config.toml
n_head = 13
norm_eps = 1e-05
init_std_qkv = 0.0188
MLP neurons of a small language model. Each row is named by its layer, matrix (down: output weights) and neuron, and shows model dimensions 720-815. Each number is 200 + 30 x the weight over its row's rms, rounded and kept within 0 to 999.
After each neuron's rows, "raises" lists the tokens whose logits its output raises most directly, leaving later layers aside.

L12.down1799,211,230,210,195,188,186,186,171,211,214,243,148,173,225,220,171,183,169,198,204,249,211,224,161,202,157,231,177,241,223,197,227,214,171,194,224,214,201,203,163,179,218,211,194,249,200,184,173,236,206,199,194,209,183,202,212,252,229,176,193,200,172,205,176,129,199,151,218,206,261,242,239,211,195,244,151,169,162,176,218,151,178,166,231,213,203,165,191,221,204,156,211,188,232,200,207
raises: " forms", " passes", " projects", " releases", " breaks"

L12.down1994,152,225,217,206,225,170,188,205,189,175,164,208,177,219,153,232,157,197,182,201,202,234,134,201,172,191,212,177,231,203,207,176,196,203,209,171,205,159,178,183,276,207,152,197,185,189,176,169,147,180,199,209,173,210,124,280,237,178,214,249,171,199,207,226,185,232,289,186,218,200,255,189,248,189,158,209,186,188,160,194,213,184,200,219,170,238,221,167,232,165,180,223,254,165,166,182
raises: " may", " entered", " began", " became", " did"

L12.down1797,226,237,156,256,191,213,227,159,188,168,204,215,192,139,250,191,218,177,205,229,182,195,175,244,196,197,203,164,208,205,175,191,206,178,197,133,176,173,190,228,231,201,204,245,168,240,202,224,211,197,243,142,169,140,225,179,224,186,162,178,200,141,166,139,208,238,145,235,233,198,240,255,220,217,225,215,240,159,187,212,152,190,207,197,187,242,223,219,197,227,203,188,147,212,170,252
raises: " permanent", " hard", " effective", " simple", " difficult"

L12.down653,249,267,238,160,175,171,189,196,223,214,173,224,140,169,161,267,197,180,249,181,189,234,213,232,188,223,197,175,230,191,185,223,147,212,213,215,251,194,186,199,208,175,165,269,175,202,187,232,228,164,207,181,195,177,195,181,209,234,170,163,232,221,185,206,215,205,132,166,166,208,196,195,220,193,168,256,234,137,174,181,258,196,281,197,175,200,176,206,179,247,179,206,163,226,172,234
raises: "7", "5", "4", "9", "8"

L12.down546,174,207,213,198,172,219,229,197,195,154,183,216,189,206,198,239,242,197,198,265,150,194,181,209,201,177,222,146,141,164,194,186,211,189,221,168,196,191,155,241,209,227,196,155,234,196,209,215,211,214,199,234,243,242,152,212,200,175,218,191,219,211,241,204,145,216,222,146,191,167,214,213,227,215,196,217,248,202,203,179,225,243,150,190,194,214,157,234,202,164,178,209,207,193,142,131
raises: "eva", "ic", "vic", "ev", "va"

L12.down882,147,203,216,254,197,237,206,238,206,164,180,192,182,184,247,173,152,161,173,185,215,199,158,194,239,194,214,228,189,158,260,189,258,192,183,268,203,141,206,223,200,211,165,132,209,190,190,171,184,250,179,252,181,166,237,193,183,210,181,183,201,207,236,197,179,175,191,204,171,195,223,211,204,232,174,269,239,218,225,178,182,194,173,197,165,220,226,256,204,246,148,183,167,206,157,248
raises: "z", "zi", "ma", "k", "se"

L12.down238,230,232,204,209,196,211,201,186,228,212,197,164,174,151,239,163,226,242,277,222,224,229,238,199,157,188,218,184,173,222,187,163,207,166,171,210,201,233,195,161,205,221,250,211,226,180,238,189,169,204,218,267,165,125,187,203,246,194,174,172,176,213,190,207,163,235,160,164,184,192,200,200,176,167,199,193,220,211,162,228,244,210,213,207,202,195,200,150,244,238,174,191,189,200,230,169
raises: " tracks", " reports", " results", " wounds", " files"

L12.down1408,231,198,164,166,199,190,184,185,199,137,164,176,175,142,212,197,208,214,215,162,207,186,207,158,203,197,161,135,183,161,215,230,241,217,119,216,230,291,180,228,221,167,202,232,164,170,220,159,248,189,187,159,225,256,209,228,167,209,169,218,209,228,198,270,193,210,148,180,175,177,190,218,226,148,236,316,187,195,197,195,197,200,232,205,241,144,214,166,195,182,172,204,198,241,199,222
raises: " T", " St", " Bar", " Tr", " S"

L12.down1724,204,182,193,212,232,149,173,197,200,220,247,191,146,181,235,202,266,190,230,239,182,192,180,154,223,201,201,194,214,138,219,157,151,154,219,209,210,203,173,247,214,249,259,253,151,215,170,201,212,217,182,181,170,223,189,224,201,184,235,236,190,174,196,242,208,129,240,246,196,213,218,193,183,211,247,198,202,188,147,178,233,218,213,176,186,213,154,189,211,128,207,202,203,146,195,229
raises: " tournament", " Tournament", " Championship", " wins", " Championships"

L12.down1114,216,206,192,148,208,195,204,244,183,183,158,210,244,202,206,204,197,153,180,198,158,145,227,248,178,186,211,203,162,229,176,165,169,170,245,200,187,153,190,205,190,178,110,239,177,218,160,154,176,204,221,231,198,121,229,215,164,195,154,177,213,175,194,250,218,240,186,195,181,181,262,151,188,168,248,203,167,207,231,211,222,189,257,218,200,200,241,165,162,223,184,212,221,221,177,230
raises: " M", " E", " A", " H", " S"

L12.down1849,193,205,218,218,261,233,200,180,160,153,202,184,186,230,211,196,201,243,220,191,149,212,209,190,167,208,212,136,181,228,194,154,241,234,211,177,178,249,164,163,264,210,157,193,180,187,213,233,186,187,177,111,151,264,186,193,201,218,221,202,226,218,222,148,192,238,247,212,203,217,184,216,262,183,184,157,223,212,197,178,167,139,204,260,237,197,173,180,241,205,203,153,255,146,191,199
raises: "ases", "in", "its", "ins", "id"

L12.down286,211,204,209,183,216,191,133,198,199,226,224,200,200,202,196,143,184,178,189,174,186,131,174,238,225,109,266,224,225,205,214,222,244,254,189,143,187,187,151,183,222,208,193,191,173,174,206,208,208,141,205,233,222,198,190,147,215,219,176,176,203,207,165,233,233,162,267,193,209,201,228,158,208,204,206,198,180,167,198,235,209,190,199,185,200,155,175,166,159,205,207,144,186,187,232,253
raises: " II", " IX", " I", "II", " VII"

L12.down2413,154,154,184,211,212,213,228,188,203,193,236,223,176,198,208,198,171,278,168,237,256,213,235,189,205,217,209,233,181,201,211,235,154,168,200,189,213,167,193,193,180,184,212,172,227,171,254,171,163,192,226,221,209,181,193,181,230,231,225,202,237,192,233,214,150,194,218,170,231,218,235,210,198,174,154,148,201,249,165,198,199,246,226,180,203,164,233,187,187,170,191,162,152,191,258,234
raises: " of", " for", " on", ",", " below"

L12.down1054,237,211,215,238,211,248,243,222,161,233,248,216,213,214,246,191,202,199,219,221,188,232,210,186,176,184,240,180,178,205,186,181,245,236,186,209,257,215,251,166,240,177,235,197,188,190,168,259,183,269,213,141,175,192,195,194,158,186,149,174,212,219,195,159,219,192,181,182,180,228,240,185,163,254,209,223,237,245,157,120,235,162,184,163,198,243,195,200,137,188,274,216,193,263,201,196
raises: " Most", "Best", " their", " world", " Best"